Weights of a small transformer language model: width 768.
MLP neurons of a small language model. Each row is named by its layer, matrix (gate and up: input weights) and neuron, and shows model dimensions 64-191. Each number is 128 + 32 x the weight over its row's rms, rounded and kept within 0 to 255. Numbers have three digits each. A neuron's up and down rows have the sign that makes its largest values positive.
A block is one neuron, or neurons of one layer that tend to fire together. After each block is what it responds to, as a language model described it from the Wikipedia text at the highest values.

L4.gate1773:098137158129106203158162083096119136141159133132091088119175132083136142145049154115077159188074111102169131150114182121133136138134067190088116122097096107128137056116180069115127108080133134065166193142162104085132164133104112164142052126106112120161088127185097155143138118130193150127081138205171142091127124167136154104132156135168097100137136117130111108152111180178112134203154
L4.up1773:081096111155112162136141140090098144098069145138092141099165143110141135126157118049186156093133133075108109142245136100108072117116147136114152170113140102138111119111116122115139081120142158128073130171162154157183113120177136181153083128145111136168128098052138065133082086139144153135146172103163150110192090148114128123081104122083170121127131187092122153115118153139167136104147
Responds to: Blank-line paragraph breaks

L3.gate299:080120159160085154112129146093150149076101204177135132174118137064077141117103129117131127124123115101098141152112155199068107116161227133161120095119165106104086145093066154158189148132145124104111164182135093189108166123143160122078145110164132104133134119157148146154196154129132132118136119077165159170127117142109117153124144191127126081150111145151128149103117165083113155119169
L3.up299:163156064121094120052103115145101139043186139219093192124106181150147151127156217134141127069127154104113139139172150159118115125115162104135155114172131163108125129121123092104173144140124150085114150154135149107091204088101126096065140091152129095139134052142110159138152118193194052099179078153124153155118114118146121150163195086115096174166099083139133100103112142151075130109084
L3.gate1649:076110147069092115160133167142128138161121108136106123141148182099146092154088127123102151167163088134129179109121119147131155122136162165114144167076166168134064127161085136114102179179152109082147124115062155207123107086054153133106138053139143157075142127120186186141170142139138146146122151105073105157143144143096104116155101100098134120112135124126134116111135118147092059142082
L3.up1649:059132156126128166103137071125188048104124125140175129152102085137141140094167118164135166142159193075075089127144130141103102088129090108118097124128148107135141159140113116164219115124159099103090101189094172147152118129136126159102074181171094089131120131098115128132107149098141087136096177175142114098124114154084085120133138147144127058099156116078136163152089110155172177115125
L3.gate2279:156116152088145071088127151171026080145092138115143125061126096074138141127099139202129043090167119156075144143108131089134064134149129090115110090153177076130063174083142122168167127137111093131137092113094146153119165096151175192134069123140155150141104115147113163152122149146163186157113243108135081158139110115103140146107108139065122144142137098102107184135067138117174140154098
L3.up2279:113171133108136104094140103146117166165161129140157132136104171050150120108107154137091096064113158141101113186116173087150084111088112096147104150175136092123068153143102171169105093122089114117149117164108151135189109166158107146056105140113116089195161110120133144146164157130141105131095172150081059103133138133088124112184164127086132168100097186080162089127077117131129177086132
L3.gate2644:113150123153124145130126134135094182122117123135149097126139118195100154075127126114120126123146097132089148124117123167155137126190156162148131112128175113102150123120194111098079121144133198117112086172108191141127112172120126133063087190130143155108110122109103167120196142142174107110111092100100070145160121100154126203093131092094082105149114094120117133109143141136128146147146
L3.up2644:099081142153114095167111137162117125147066184091150128114162126091144080114119146137127120118100178147120099125148173155113164098164083115142145105161099143082113198115119129093097112100103075153107130160059111126134091079149089142123173064171108130209134166181198159100078196125100117139127104160123149098162131112105132076118141154184149162099107155110074172124050154127091132149097
Responds to: Word-initial fragment letters

L5.gate41:159150160138145084125044140096177133144120169104114141135110139123134104110061186158123131089105133157174166123170093155058069118087106141167112141111116100115106146132102104139122170122155081128125106098158138198151180154130123149085080103108121108056159096122099182134126140108113153080162102178116107095097130073186079157080157104089109108111125112134143100131182143164132174147135
L5.up41:138144092140138138148167122171133103125151168162120118083109127126114112092142122084123086097064133181151137019149109144130069096159089192098160125141146124083136122076062117142119081120143161117084172137154076146105109101152159039154070147098156085170130141129094113092152163073164083115085089135159072087153108119131098149133122115107079072075088101126150127205179156159168069206150
L5.gate87:113122144134095157164144134127079124134131128121136071109165156069147111105089121142127123109054146146145251120155075175139148153115116115116154090130110124107080119148055154140088117131160114143121136149129065060132138096153198180155115120118174116126146123124118159152169125141150114111131231114133143143097103078164110103084112136109123162167117071132127177181159144149092130095137
L5.up87:145117128138171125131137116090109069130161114113124057123226136156161146182138152123110184125143148123126139058141088109118132066148145193179117133099113142098091129130126130119197139142155131169167172145192073089167189113095133117139118184110116094101114209040128092168109067151153112167080156121096141155161114143126107191104152100133113113148079117170128132167111118104172124073172
L5.gate192:087141118101148164144115136149162139086134154082135064099140103071151057129093155110139126153097106124170160107093155154168104160111173141146127183116100185122136115079136170129102063140108137158154143167136058114117147163133108127117098078141193099176144131135119076043137179069177125127122169105110129073135159150115085181111116159132156172128112170184165095111140043209140085168169
L5.up192:081134072159083165072084117148154172117161167114096111150132032095119047133177114116124140169142130130141114118107117119147126112147146123144243194157117152123093173103075111134109094166031127162174129149140152089100157086111157159125095131126143119147085111177104113108134068087207110148111179111093064122200091188100144110106110169110101133119180213158131123164107095141144164174149
L5.gate227:131117129136131176171226117137054141148130148075092090197088117167148132152091127116101122062149091191159118084151143175101131148194132144127163082108100143136119147074071059139140117129170117151144116122121109164146166134131138127130054145127107106117081100128141087103099153131132134133121172185169091156139086127165121116080212187171167126114116095203132142068022129104133060147178
L5.up227:111105157164072110102155126144073130142193148174228123144112121096170128134142142158122117175137119123109096147145137091142127160083097141203156118109157113116110137149095131162116113180124104101095112143143134090154124119169119070145085145111158107087119192139128156107167130137196113122115151116059082093143119126157126145143104181122127105126087113151079088100150125137078104128168
L5.gate446:094108062142133102116062177154069083136104073136115170177099085105127168152170110204128187161169165130153170139175122119110159118115106143161164130100110119106152111139137096152124101111150161135109078104105132119080151131137142092127108140117184163113177151036117150147126114141149162147116156141108097112138102157144081093062135125122090142099120139144156099105140121162146137133101
L5.up446:113103090147123109192083111152063123125124107114124041131154127042161144207155102101134096137159120149154186135102155065056113114141172115151176138127219142183122065109088083101149101121131162157178119107073152146115110164135152115119110100140080135084120145145164136158134178160115097115167149121116139134206125143103146168081084112118154090153163076157152141158156197166110084147086
L5.gate619:155147149117160119131167142130169129142075153057125122132199097065154179149086052184128175141140122093119206172102183135097125158095158163167108153132144136123134075154174142121032154143076186105097136113172162141100115126103105124052168208107141132142132087147161098162138125127109108139153115144141120069110155108121128104110121096122108142179093164118160162164132088151149154141139
L5.up619:153176101137118079102192130162134145141122151129140135130193099043095129157125171154100155140131155132135097124064142161160080129065172155109124139169136173126097171097143124104094121136082093164109088153134137089114110135098089131193133162127075121174114128173226006160171127163144074157100165095125150117144141151086163154199108095122159147143095183084155120174145096164214128100129
L5.gate953:092166161077135131082114116112116139135156140112148124068173120099073071165096146117109132162145152118144143103115092128075091126111162105131178118168153128098153152158173100149134153188162151135131121087127153230134180156115118130057123158150057119107121171146075130098069176136139083175113137116156082125144132094135075158157136128116121105125083111168141161119129153126149141076172
L5.up953:139092152131156177118156108118155084150139173099107116089068145097137100152135105121130153111079091074062124122130148107152074094167156077172141105085126159110134149197153075117140153161089146133095134128099100130170148150138121123056084158104155156157140064176112107107080063084110051137178115137143106131131076144134119122136141145097101137149076137166153091119188137081152127179119
L5.gate1437:149130146108119149079097158150131131133154113122125118094129197124128135112128132137102153160148153086133068181166148137135105102212061141141181158173152131124116188111147092136115141092170136132225170153122155111077109174067070133107155098064151118168080155111118095106130100122099110111154197081126096090117140151104177197129074152150145095065109137153188108127120144142145094166164
L5.up1437:054157140154130156122077231128102122148092128074109157128078111137096146127096116186106191097134161058135109125153106167178140086124079145140178158102112172120140097110101099113061089132143150202193171098096102141141137159078156121043120129122140150191086062119096131176105094150109065117122143122101117101123170095142163189056098139146112140114146130116166161117109139160099158178112
L5.gate1532:090093168207156148124113147197143087126170164102171136135101081118138097106132152103133163115131168087147086079115133129103092146133144126139117111095100096058088120103178125061193138161092132076138115133121109115093198179093112113145123145115138094131083175100128212142122141134171097102132106127066110139113088111087069136094108147075093126184124120150167133154121155206128114150172
L5.up1532:125176081083182114110098135094136174113106103122136121106164111132121103150152073126104111149135124111128095094162139158158118190164202160117125126125098155158076142091173103142157125134151107125142092067097128169110136170130139101139114078084104041092158121133145131137145149077109060142096075137114072081107119132125111098109152166177124054190141138102162157118072120106165117131137
L5.gate1710:128147174139138163112160149133116127086087177168167132044117099134171087094099136039131148134117160077140158089095137158127187096184167081142118130085104117117095116130126096076103147121128114119143129160114139138120088125056160101154086149138160109118095114120088130123154088138145137193057141131048148102128101109148098153084163143136056130117172123157100104186129139120159127115111
L5.up1710:171139188116164142143124149106110119123173097109125131117113129218153151091121135049098114115165130080140156100167137165124084135134182138129185097122162104109097146109143146119157097083110070139108191144136141142111118144045113095138102130115069111118064136140138141156120148141113134204137127109147115116140147021179119171142127184127116112123129109124151135200114116141140105151112
L5.gate1986:165043101200132135126103164143077114127089052148145157138165149129150184115087137146116154093154164155156122123121115121165122169151161115163079150105171118099132132178172114153132163059132175142103136111132199078063128166109135139123133128113119106057098136080125171098112166119106135114134121103181133189166057137126152169144111121128093149165117085137125132076103135162127124099136
L5.up1986:136131071172136028088124117174180120194155116125081114145193116108131136175180114107067191188167143142189100126176164103162100095117139073120101142089101144163090187140095108121151121122091137139142204122080141133130104072163130109062153140118121139090144092123106118097153168109134111143125234133190111075121118103162171113115150144126064098194156086095136138123106144198142146083076
L5.gate2129:102116111122111150194102152129145145148177074114158126150122116127134125190121128146109088150085179094125140121166144197136117098110157118088167140145121126162137120177138057101136167108172142087130155115101140098190167139120114185131158171120161110104124125088182102126163137130110135122150111154094106120148138143142126112095113142121095130124104085057153116145132115072115163103164
L5.up2129:129100161128148081178143101040177124151130100121171064092159127187147137142138146154150098126084111150137145136183144158079097126183171171151144149136162170111124157142164081149171129115166190142159156122166180124144137132121108161170071088077140155131128163146137141105125132116142134126078174168074091114176126114139139145118045100107127162112169121094174147151150111111108142098173
L5.gate2233:125158076097119117104147152179127150107175090154145085134195174124133153136105163158189130039150092142098091060145120166120121119135159105101135096114151088148108129175114091125144106109096127091135115126074156220178118164083063125123173122196070168107134098081107106119112146113147173142160097121209091124138135122179119096130128198146069159145154100149135126147097162120104053136154
L5.up2233:075069166146131062125159124130096116150163095139117177169143166132123148096168152180180097085086136116147127046132163149161073134093150146148104096181114147177158161093121084108101118085117177111143110140139183182124086116171149147091119120140162142099111144069103095161128172146115124132113078144199107107166108167074133089122116172173116095125129072105126137098138128105129099144111
L5.gate2439:170130075156118147051104100154099150071114144129124120108127131109091162128098143128131160117160130083119121146087128199122072197090159114158178167133150128082137146122183096183145151167133151085128147125114122158179161160126148118080138154112127096101102141145144136081147162114125157076097124117143177134151120134113130122158131148156078215175134115109127126152097120159139140163132
L5.up2439:139154163171093096127082137142153094125093155153094164120120138151072165098172088163107167116102081086117107174100144153182147134102116101115109097092198106147083101134148101096116163142117149165145168171101101090160159115118166108169137163092182086105151162121158192090126142219149100156174148101155106097143095066166084129167090141141077094104160109133120171144153145117074153094151
L5.gate2533:090103122147216152126097101148133149097153161129130128158118113113129094126075135178173191061138153045144171141186154135164111115168093124149118129130127126120097132124149085120182160156148179104121125131141153094137100094182135163120114124120128159136140164154150126160101120123161123155142155091059060174112179130191164121109161126190094127131105144175185129148159162135139100086079
L5.up2533:132158170092093159139129103168177166107132162143099155162071134094137052123095194116117099202091100063187149091159121091149073085089124140092068125069161127072145145152072139146174063167117074099167166093114131087120128057192169144149128107104166139184127115112156123074134144163112153152175054100171169123127146177199140179100109112081182135137160188131180149160102121140136149195050
L5.gate2547:138108106109158088082149143142153129118116066085086227124092142074148148224135113129087155127164109193135137078146070130078140109117120180121084122122089151078140143165158107140088164126165094147099159184103134086170153092180100090091154047079133158083077104101131179106098111125148099128079168134081131197142131099069136158131150125149096113192129140133095077131185158127124150117128
L5.up2547:139139123115084146115174110124094140156060150128145054103154107085148135093108146147114165139087095123139123057109096145133197055173064149167120109162140145124090148094103110129115159149125139141087137186128114080098119074148112139151149165127204123113081111117089132144137149136172115146135158092093061122164130103155155161096169180172104090194084119194115160126166104100116152098131
Responds to: Word-initial fragment tokens

L4.gate1187:108151152152107136098073132107182160113074118090046097102130127136136187129088129095109135089146178094100091165111095152122154133139138099144090111128082117112119179133180118127158127151081182137121121132112129169143069138087131110131136139108159194135078063122186112094135125139098096109136135144146139136135132139146139186098162179097087134123019053117144129157117123140079144168080
L4.up1187:142109131162142116126126120130183171127161106164107079113079087169163160145102128184120190163074131072151113166088100109080073092148160163133139146095157138088093130184114087202101186084130163098150158182109108157117145120097140126178101175146137101096103107142148102088149116121156169091111167114200122141106117149098099127116147166133116116150154177145196078114106131138194135178187
Responds to: L-cluster word starts

L3.gate751:122071140085128074166184149114161154123134173144117113132121160116118109124209139100201152118133165080170129126093136071122086140112090144176120180139150084158111144103116217123173107130079115130120124070134106155152121099144167136173115124167102139087115138141096155148136134116067158137113144130118137175158076091161149114118136087154098139060114143130115167179139171128132095160151
L3.up751:123096117058133102196121163134094137105130145175101057142190109058113108094176197096138149141155136142182065090145142111124125109115152140074133143150159118164092130161079146138108119083143139114148116104088181134144119192074114129168148138175113132131129133150107166199133131124103161101157130140159162130158136122098135127136164091102106126114102173122114145133162124131078106135139
L3.gate1048:157142126109100140126127124104150090115170103106153145109119136149107149158085143145154106169114149147046132120077110114137126110101126073137170175106072141145221175148116112140125145106161192086158089136093174101138166167171140103090148161100149098128163101175127167096146125100171149134116114141072154112103130062170123085129108098129092089127108120116130091084128136139151176142140
L3.up1048:115134110138105154163114141131168118098130111148098129090097100144139151170108062158166118152125079155120126125122131159148144138084141145157131115125124126137118175132139085145100130082192111142127082122063157082105111105105180098170087131132175162204142172101094198142092183151145133081068145139130140107095140121090141115177098099112159103144112103097114092129122157193115159094137
L3.gate1241:127154115092125115128135131130103198105178142179156099114160155086146133128111132140096109136097111089144091134138162113154117149164067197077142129108156144128117084163125101105125129132109150142153106128097087188148122109100111111175107136161138150092180155190122158111103088134100128114090160089143176164183124142134146091140153071104146186092120146110023169086119114177087071109109
L3.up1241:090177124088093121113140120093133122145149200169142117176125133068146188138093156117088169186132108140153110074081131123122125159119093116091130208092081103087166101107120115103129145109154122087148099106115107168196092131152125133203195089137063076067138128109065157148138096106120141165104168136164120095164140138107113093111096121129116152118082156099134078077131181108116140098126
L3.gate2572:140110149125171160132128155054135128075106161149144202129079118127142071157153116120079165125136072152190118145111147139130144125125088147144169132119136083130125169112165092181126147143174140121118146138152133065136107135138169132140100125123120166123094180167170124149100074134155083108124151088176173126123106106145143112152143148108128140140170152123174168152087152217110137153096
L3.up2572:201125148123122053099136195140125143152128159167075164041077201162081105113134120128144134131142159125130118118125131179039163099153135126160113158187164067135139141085112151097130132166149098115148157128078188160061069130122130093149149151170153133151111130125098149118137153110089132120183114075112125129137154124168137141138106147211101129102147099131120161123112157145110079118137
Responds to: Blank-line paragraph breaks